config.yaml
n_layer: 12
d_model: 512
vocab_size: 31995
init_std_up: 0.0188
dataset: "wikipedia_en"
MLP neurons of a small language model. Each row is named by its layer, matrix (down: output weights) and neuron, and shows model dimensions 405-500. Each number is 128 + 24 x the weight over its row's rms, rounded and kept within 0 to 255. Numbers have three digits each.
A block is one neuron, or neurons of one layer that tend to fire together. After each block is what it responds to, as a language model described it from the Wikipedia text at the highest values.

L6.down109:121136114138121113093106149173137157129118145132115136100122119160169131159144115120157111194083113106119111111136098124152119109128115143133141131149112111110127073130135151106128143165134141112151117123147058137070154126112089114099139130118112137122094150126167131112140144138119117127
L6.down288:098117160066111126128106090129123132101062107114128110081084137157081145131138185143139156100124137103147144097120135133062134123121142112121128109122077121121138129143120130105142145186114105139089149131144119122093146128123128137099102100133136113122143091170096139075139152149112124127
L6.down441:124166129131188140120147104119128158138134162094093118124108099159141079162104144142124106106108118168142139117121156122124138165092124141126136114136128146177122180147105158152115123176144096106123141125120105076109103173159118129135149102076139123114139099126135132118108103146141116116
L6.down507:089145145128069087117147098124149092123137141135126135104197117139155123118147140139157097136089129105160124102117113121118138129143106123115095130112121121163129133150085054122119129123124152172131130121145113063106130123138112135113118132130118137134130106128143185088140118168092129124
L6.down680:121135107170139119118130147101155121174132150142112154089142159154106111192111123153157153166097133139126170142152149153120166110088113158090087120109170132192160123157103094111100126126164119173133121114142158068105136118095113146151073118096116123124110130121095136131145160085146130114
L6.down1346:168177128118143133121142133131145125116132113107103149131090132151151124157114133135094130175100123164117137088114087150079150135101148104144089108137124152197143141116129118118127124152161123101130133156107110010122117092146140121139118111110144152108118119131134145072129137080124140129
L6.down1400:089152120174175131121156130096138121151130140117087106119101127150135103135104130122175122149150105118141114128105157105095110119111099127090097130113137139156170134102102144181087160137120122110168118154107109067105140153122117133155110157155102095099102162117131120113125166135109149130
L6.down1483:145172116119139110104124123152143124151152111138130108117084079145107093173100118103116099130168164076084117140126114139084119147145134083102131129142145110148146142145112150157119124151096144081152135136142076070142093129125103148161114104146110154102146127124104172105131120104149095111
Description: Fires on the first word of multi-word place names (South Dakota, San Diego, Fort, Big Break), and on sentence-ending periods and list-item line breaks.

L3.down33:134090082137158132152105117133094096102123129149160136111119120136116118155096136124145130126120156101122105118132095114122089113062106155094114116177121121106133136122104116117102137121156171107111113150152142144164139160145096161136102112105145118084129117147121150103103096137154162115
Description: Mostly "of" right after quantity or part words like rest, all, most, many, part, as in "the rest of the team" and "most of the".

L4.down112:158114102153191147123121143131106159163154154123101132103082140125117157175166109140080123134131126106097122146148150113094138105110129112127145106129113122142155137157114128093147148101158120106114122137096120111166128193117161156162150101103119150150112090162187159131131098139152087153
L4.down227:099148166130193146167136155141156114135153101136148142068166162065162127095128109111112141156127066091110080127153117100100134135140149141150172137149153107093141140095113139124139131125107169139152147148145149129101130132152089130116131138127092135140121131104088118084148091123108155102
L4.down634:144173134104172137141119096115167139136149139078122132119158113098101095151090133104119129115124130102085109088135143081151142125102158143139115150142121122136107118127151119076075143113112105128122120139152094116135148098132091131130121096133125152146135168140121128118115122135153145139
L4.down1150:165144128156157131161142133115149088134136114142085098101168160119151108137169158089126169101140070130133137107134132134113145070154160106121140120159116128150169091159126111101113133084124120164104128129153136102147150111138109122131107143105133131147117141142098162077153129091124132169
L4.down1216:131169131147201119149135122137120121109137118149096139096130131153138128123106163120169124126124127068099147059101092160123091151130144090133150117168108147136158094138092106128112150118137101130149120193156145098147131080129129146116123132114127096151082171125177118124181140116145173107
L4.down1248:132102137126081128162103141141101126079097155112084128066117137106130122135091134164154156126151125132113114167073098093086118140128122141130111122136158126077127108101138147105107117151139116158115116142132128149138123116149153144131115131108140111133124162155165110110147128131095145119
L4.down1317:146114114125130185154148096103134086113156108141114134134121144093099111115122131169168141155121094118140141118130085112128110145147160143078109178124112120116172145155116071165054141140129134164128105125174115152130120117141135165107119150155115109096097180148132149147161100102136156119
L4.down1329:106144102155174129124101159139113111157116101183145132112091127156118149150113105153121169176151113169131118157066114111159119112105125134145131106150153130133121117172129149155111154145132128123130099117109138154083154094118122123145156136142132153113126141104135110117126132097098155156
Description: Conjunctions and commas that join items in a list of proper names, mostly places, teams or people, as in "Indonesia, Thailand, Nigeria and", "Chinese, Indonesian, and".

L4.down234:133062148137051142152136145124090139125116113137137159095173101159154126139125162097159149136155131137125150147114126123098105096122117110108137160150144153081160145126115149128154147157178122122119128129129147176138117141141135112126143141121132160137136145131118105128129119124106151150
L4.down398:127072131130049122127095139150105150160125138104135100102133136089139120125160124068121166147106122141127117138091123154114153125127121159139143153125135146096137139109124128065164108141150136177101167137120157212160157100152110119101114171141140130138130152165113107124106087138111134112
L4.down517:128062139128000113137117132120109142155105134111122091119140127115106150118153136103127122121104135133139129131133131144132137126141115133141137123123125132055127136098126153104154132128117133141093133149132126253133134115134133114126136154134125142142137147166130129131116117127122124115
L4.down624:111142152109249144125122152143137121125136140092126152089106137104175107101085120139131147115121102128122089119119114137116150100112113144077188119163144084083138100147143105093136122146145137100162136129114139123099097179147091093100170164127121152092123113112103099102187116112113149120
L4.down696:122054134129000122141096128118112142162131148129120131110151152115102144145141117106128104128113117129120123142128134146117125114143131139131136113126133124054122144135122137112144117109133129119111150151141115229133133132144137101142136128121141137146115139161119121126115103137128127120
L4.down898:134063120129006122123135123139121136159130106109143130108139134120116152121150137117118127121099136142140118137133142144124131136135127122139128140103132121062135125131131158114138118137123169131120116158153120236129114118108131109135134149122134127147124132136124143116131119131130126107
L4.down910:122052135124009129138109138119102144162115126115115103124136136119123130126149140110139131118117132132132140138127130127138133144151124136141139129123124136052117139105126159104146131122122125153098132168140131255115122119143131117136124137127125133136145139142125129122116130128125120113
L4.down1639:137059131118003115140129127144108129154114127126124086113133124107105130119145134124120117116126125125135126117136152136158134127144119116136130131139128124061129132101126141108143139128118146144093124145140125255120115114130112115126138150137126138143138137139118145140111136129136115108
Description: Closing periods ending factual biography or history sentences (often before "In", "The", or headings), plus pipes opening new wiki-table rows.

L4.down145:088141129146169160126147114102124159099126148134133147125170114145133139128097109122111148180149132126135144095185109095068133092122125088100073137137190133174123133151121105126136136122123145121142129084134142075146128087169135104123135129149163103174118150162169123173065128103158093115
L4.down191:128141119135163127124133149140163121096175163103132127131156089144109130149106138104158159136109151113159128132154126167116124137080157128106142143077143100149136097142148129125137175098152106097167097131128104150113128126124157090115130085138121153126097150098074134103116129088099131111
L4.down975:144136129134211101100144094117149125127144107163136167097081128157137117135136114171177127067107128103113108156095157111131094091096122149113124173112112080178130139188142094111112147128106128125158135108173123112096132136113143092111121105113126091110128147120111095154122159122099148138
L4.down1038:170128140127243114151153096138123090103103140119111121157123147103135123090143160139130109048126128118144149134116068116113114132140095127122158175143143121133192118109117106105099148108154116165151096123107132138123109132132088142145125149139108091149136118118092128152101123106119144155
L4.down1448:132122156120167116107143098168103161093147146151129110107114171105108088129166164147123129111120142116150118108161131097120110151124075120113146110127116121162171080128144139120122139100131115148100143148119112100131132146146114133152085152154115126158173115109136120133158125133197148126
L4.down1723:140098101131112141152118112127128129112089160157104099112102132114089106085148119151130097131138098087123124121082088102142113096152114090151154096115125150131099179134146128154133134146111136103112097140176093116153144124158101159166154115083109135127127155083107133103145134143129131145
L4.down1765:131111154160185112161116086157106128109080143136139129142145109103129131142134121108120181164086121111158123159159153115128127132130124150133123169154172122101156151198141125112144154137157105148156108131098130101088132117123143134121165156134144132137100110147140104143145137101156147107
L4.down1828:123154151120207110132137100145083133155105103153141169187168078095124123117170146141133129130114121171096151139163120108146151102083115114131145174127122146103176124115098100118119191119124142131138127109099135105149102123153121165143117145117148122161103125088179131147147165092148153141
Description: Middle digits of four-digit years, especially the second year of ranges like 2009–10 or 1999–2003, in tables, careers and dates.

L6.down490:102189144130167178107079134081111114148132117126124111147133120152116120116152095116100128102122158135146137122132155125148177189169110132136106091179150131128107150119139097100145144144136106157117118140151151139086097105160137162120072114081122158127160124120149178083145161128119128136
L6.down515:142155122153087120116177124157128132129112132096180151152127101123138145143169110146131152100138107147107132087147102125151110117131147135137117131179117135114159102138126145143157144127180134089105156107172165160107116106172160091128121159153136114126125121151139135095141121137185155137
L6.down1580:133121144145153183142128146119119105122145129128105114075137132129171142125128131155177111106152155123120150157128127117103130087094152150097133083137133121121135107157120097176137160131142159107116113069160129185184161114163121159162145164143146133092104171143142103140123140103134106153
L6.down1666:109174135130091086106119160187130138148163123100153129130107118115154125129121098159071162109099161107094129124145125095130136160115160130116164131116108155148125150137150124145110175120113140143126099097092084172129124142173156128131174130113173121136087117119164135136090142178116116132
L6.down1717:110154109146114122115128116126138119121124142111138128099140136107174137151106093137131137116137139090088113109136145114144133111154135122140099104127153132103160130149109154147113125145120129092103122093098132171138108126116121148133141140095091171105132122115131136137142127111123096148
L6.down1857:148194151096241119140126138116172151118120156149132153143135113145146112133146143126125134098123140136088175156120120097137104120121137165103165143149079113127135177127128073125115134127118150101118131171144115141117124141146102164097108111131151138091155152126136155133136161104130086136
L6.down1866:162181132155210135131123172144152122107117149131096104124108158139122148115113079145169134133125099131138166136141162153136156154156098134124128038103136157171165096150123102131121144137160113109115117088109140108157137131151134136127097118118162095105092185100143115110090110130150142103
L6.down1867:126130155162236103139075149105118122140092149131118112131179139144129065124163123132112131146168163102104144128071116115127162082135101066105100112144174119145143119219111126098069133149143172118139097102153105090165124123138171129112132162122165145145121139145135113119120123110131150112
Description: Prepositions heading a phrase, strongest for sentence-initial "Over" before time spans ("Over the years"); also "of", "for", "under", "along".

L3.down853:153088122097097154148142149126103142116139080162114128145108142126077196123125121124167147085109084129137112124125128109111093138109154113132119089158112141159094077133180153116104112138149150099135086109123123124168133113118147146141108205101122132141130141123113106110119125103124153144
Description: Newline tokens closing a bulleted list item or table row, usually after a number or name, before the next "-" or "|" line, e.g. personnel credits and stats tables.

L4.down274:129108138174089144139129131103108089108079076131154127144097123119156122101080152105129139134163134141122143141167130121134109140102150142135100150180144139138101153117109181116142156152108173101102131129125161192129157086105138100128121176106129133137131108106149120127128098120129123103
L4.down423:123054166111109112121128141122152114088097112134146155150157140121149153156104132101158134164115130092122133098153077163116115135130118154105123142104160153124140097133132126130129125113146174162105102174129116163106105110129139161109120189171134113130100119110158147110116124165169141128
L4.down474:144135131151058117137149183122134130121111130179123129113134087132192128126125158101182151129137110121098112112130077138091147151141147151112149089163130123117102130136152185141087138127108142113162111097088141125138124158107151116103100105136107136101092164156105104124144116149132093154
L4.down535:158120109118094120136165138126124107122101103142149104109155123178158158148136166120114106127100130088123122151127088136125140152134132123164142123132137117084107128156125165131095153143168143130135100143116104169161083106100118122117116176089123141132126146132118149113077143140177150106
L4.down593:152110143131106140140168118121182147098132116150106160138077176107113121108126096164112150117142106085105131103090113133158123166138117148122091112141116129161134109104146111126108161139143145107144100120132134112167110127109114140117081157079109143092101119159121124112107156168158108119
L4.down1242:140146128139110129138135113093119140118158127135088143104105113094151121142115152124150117081134063090128128123120161119118144138114141130106137115140122108128132137159118121140117154145177120136119122129135095137136125136093126130120115179130130160088125153097129099153119120170157122164
L4.down1295:178114117097156120153123098162140103122148120130094156136130145109101162156084161118163116123147146154133105153165091140091121128098161172131116099105144069161139174142124149151126127146164156103157146092099118135120115124092156152149126087124117130141111116089143095118187106097144144119
L4.down1351:157164125147062115121120090132113091159104140104120116136151087120127114138129121129175135145101135116129152087149106122134138164107158133143133141085124121076161137113140122110102156135163150136131150128105134171127133140127153125136128132126138130170138128100131148115139093120141141114
Description: Line breaks ending one dash-prefixed list item or table row when another item follows, as in infobox fields, career clubs and cast lists.

L3.down1509:127081137131055150117123130130109155138147107123125128127133163117119150136170136113137083082136146152159135133147154147132128124133123136136161141118141125078118117086145152099190150142111120144080151170141120208128092152143125115134141156116126133147136120162157140143113126149140116106
Description: Punctuation that closes a sentence, list item or table cell, such as a final period, period plus blank line before a heading, a closing parenthesis before a line break, or a table-row pipe.

L6.down194:133169129168106167090115129135137123140114156161110151150113138112131107125133108122133080131096139109119121117106137098161111135107134101125163127142118129091138111138114094133144135156103128113154133111122135139152152124099124182126114132130134151087121139101121129098154121127123121071
L6.down892:167178131170173141136120164127107087138125093153108183127131105101123099115120086145140191129126168129157158174100133085162101132136127080149167135158158175106122134122122153165112117106128125117133167136100190131117149113125120125127136133112120090116104122111093122142149102129121154095
L6.down1030:113160151130159140135106161102158119108087150148104102118166122131159114136139132110118152135111123126104075147109171132143090159130125125102136130114137195122097145142128125138138098154139168127207119168133137131117133133121148159123118137144128090170163130151137113122136125145096133115
L6.down1214:071152165138133077140103139130160117133090163149112115129158094130185152111130159126163149137089132121139095116140178124129132137154105140183137162102110111125124169125149092111144113098152131138146138160167130140102116051103159136109099138112161153159138074121124123089151133167099150157
L6.down1591:083142128124141174155138105144150134129134159133109115135100135167123082124104139108146124134132123102119110126102131169138115110106174111122125105162141107130111148116107144132140113125120076141136123147109157125134096143117113156131153136169083133138142165129090112121137166104110134111
L6.down1696:131152114109234144105114106139143128134143097136149138117111174133136145160094123105115102142109149123120127135120128155070124126132149121163141132135128173167127151081135097138142133089094115138139135123119087114121113133120153120141130090146154143088112119148125135127100134200149133111
L6.down1723:127146102087149161105115145134163092119111140116112075136141137127153141086126151122164143160150080127111094101140107139127116170095118115169087135121094170155135146152088130144111131169113136143165115107085127099142170109128108139084118127101124133140089145103075100094126141102147109096
L6.down1974:118152153121178176121147131159112093154135121100141161139131105138147153143170115106114099161160215143119120167142115112104136121124145127135141115127095157102142085181143150116081141147123113143162118126195146134098149135113123142120089129104146135082147157131135158091162117101120140122
Description: Separators between items in lists of names or things: commas, semicolons, closing parentheses, table pipes and line-initial bullet dashes, deep into a list.

L6.down213:146112096156244150129125130097116129115134120109133117128111112139109079180138135120139143157112093106129147145087153126145098167093146130106148109144137162097111099108154156119123127125143117139131113125128086131132128143124141127113140140135103135129098128172136105164129102113163097144
L6.down287:128130090148114135117081127144153179094184119164148129096123132104131179128102081126162158117129145127124096136101153144131124131174123140126134127109098093118106121102139104100108122150111122099134141118148111155144144137097124093129093113129150142116100125159142108115158131149079099158
L6.down542:131185095135150106155127134132083102124088102120130165138150139133114158093157130185115130127121136111142108124159129114092108120075124154117165131091144133158169136102128123108116157136108113119129159132123132103155098142139114127122126141099123113118147131093094113086129109128088098125
L6.down642:133137083129156121145100130117126151148139181157113132102112121121137114094131112130135132125104109138127119114114138138119132105091132141103122112135129143089120136147148098104107101158030149127112113107132211161113086145129122126125137152106081104112142144162079118104139133144100159104
L6.down675:148180132141163117105137140086128158122098121081084150125120096125105144144113116125129102155127089119184141138096141116118116129134118102114121142135132169108168146099123159118145124146126132110133133144111131171096144099108130132119132177158146131092141141156143133109112110152120136106
L6.down1295:107113095137125130137117132137120160137124146133139161133162151089092130137133107123140198153109123131200119108142168140100138155109152147112159090062107173097112121140128113114125134126156178129115163128161169169121159101152134108104164143109146099195127113122114132076128110182148134115
L6.down1902:077095087150136131113074091145130144147137116120091143170160105149128120170132163120138114108140140160166121120150155143120183117175139109126137141100115123130148109130177135132158135075129161119151119114157113174138172114122136103076117151174107143153129134101117154158120117130093149113
L6.down1959:125180116113234063160115147106139136149121128165107185141161090124114136097177138136130071121110137144131116164129087133081147119150146099120123148111118152118119145132101131101165148104135156117185101154139106134120121111119085124189145112129124165167152171141121168146114130128147107175
Description: Inner digit tokens inside multi-digit numbers, mostly years split into pieces, such as the 1 in 2010, the 7 in 1977 and the 9 in 1998, in tables and lists.

L3.down525:159119128123165093129088114149090179116181126169136158107061151154105124088117173148131134093140099144160143136140140155091135137137091130130167104123114126129139071110121121116130200140177129113161129122093146158116142121114108118130128113120100167152098102163142104144122158105161181150
Description: Second digit of four-digit years (1|9|99, 2|0|06, 20|1|0) in career lists, tables and date ranges; weaker on list punctuation.

L4.down400:139138125157123122160136108092167095166142157148123109125099121119136145126152109143148135129073119160141100125153141112107116137122120120110104164134134111184133145149132109121079119141148119124081131115113115147136095131087147159116127130100111109133125143130097186131111136148147101104
L4.down1071:126108122126056094111142104125133170147107116134145121124135073135118124135150126178108136146112139103125109155161118127149143164086119158119081096116135132102145098127127149094131178144128153114117139111094135174131165113114112123122150141120137133112129142164161120119117143132108120120
L4.down1072:136114103128079111092112099114128124106073147122134127089125133168150119132137097141132101083141113086151135147109149173104160144150136112188097140168099116126108121126119150112162174149086117150132132119125139173117128136140135108156119147141144118119124141123136071099142161151142112126
L4.down1284:101131190100176156134169166083138147130135145142125134126111064146169092075117131120171100131141131133142148182086148138127098116105162095115140115149119165140126083106167138068172119149142132142124121155149144170134184143139132094155136169137106090109083137112123075110122107121143166142
L4.down1395:115106140124156115141115110177129154114115099141166121089153158149091104091134104110100092139157109113100138153111127131126192119110140129127116084172138126111109133112113125154154128115147159106122093190140135089103128149141167092147158074153081112139132101148142125126108096127155122152
L4.down1406:169161097136170109131138139088153137182126114154123122140091102149138123146137135115153070101135142108132141148128119106120125104090112151153162131115134104155098091118143140142137077153116152089100162141147138122140155151127127116125148150145123100121096112180128141115119123112165097148
L4.down1604:102169146119111128118125132095183147118129133111132178122085120139126128090096156124151083161165132127136168126149133089167136130089123122115134085149116129148134126112127150120133128133140101095142116141134153120153187167112111170139109176089129151118105129139114128106138117107143128156
L4.down1624:121155135143102146070069108113145107085162145117122169132092144138107155136187093106113112163113100134124157095137132149170139155114169155125109121121153117157170153145111138145131101120115180144130136117117133131119084121110097205140161147111129119125171107137136143148120122142138144152
Description: Fires on "of" after a percentage, fraction or quantity word that opens a share of a whole, as in 7 percent of, most of, one of.

L3.down1394:121168116105129111091127106131134117134123143120128117109094110113147155127145098127134142137174133097128125118160152133153059132159068141104115121096082069090163131161127066119151079108137101149139097134112119137115149098129122159131097122136103103134130157103055134169135131167133133089
Description: Commas, "and" and mid-number digits inside lists of names or dates where another item follows, as in "Rio de Janeiro and São Paulo" or "1864".

L6.down24:162140138096094097134133138109166153185148130150132134200113124094139101101122110124164148134114151162103104124115138125145145104108122116141096152109143120108150098120128145123161150086135092107122138108140123145137172134122122172122154183141123100126145122123171135159153164146121159109
L6.down211:111117095100057134171148126111147143164104114108163116139141109099136133118128125126174142111131121105094113132083112097138174117117155153133113142140159101142150185153168116115115139083134116114116121117151144141125117124094153155116140190116118130095135153121068147112164103123112128135
L6.down437:141109124130131109129131136118118118138103148150088173113163126147144151134115109130147100133123113134105127109162147117146142125142102093078130098129079126109120135150132115160094181118109113135143148106113105160096138131137199080078112155138149119110128092121176113171151134137163149135
L6.down586:138127131154000127134139121107149135117129123153116135156120142144136124126114128132133144116156116147111128141116118145126105131113141116163129132138112132129141111158137126110140127168112121130131119129103139124161163124120124123138119255140158149081114148145122115130149134124128108165
L6.down742:143117162136000114137139116128188101110146109130142148135136143135132147120123142130122148108136132138110150128104111102140113117129132123144153137115128135189148082187169115147110148142166121151113177117119118132127112118125159167152110197107136115084091145134123095104142097122136083140
L6.down1323:167131129140108146094095124118152116118104138124108112132120109134161099123131151171143160117159132126119121161129122125157114155134118114125170142154112144117109107123117112146125166131129141087099125177115148154092127103101124117145112127111109140100119111115131108106146123125137148107
L6.down1602:142132096146059132193103071098119115144156170162139114149111144113142150141138160119135107109124140141104139127120112074123148130141169157125097127113075091149118080114140153149123103121106114117114143146105102111086124139094124089104174124137127126122069105143115115101160116149140154147
L6.down1915:166160148132128131130137097135123137099113113106071170094119152152132134120099103160140135134118131129145120123138159121153106189165132164137125099126133146130149103121155091149131134138084141157110158074098146130135114140113112132109131143077150104149138115135177113127141186115111155128
Description: Line breaks ending one dash-bulleted list item when another item follows, as in film credits, band personnel, infobox fields, name lists.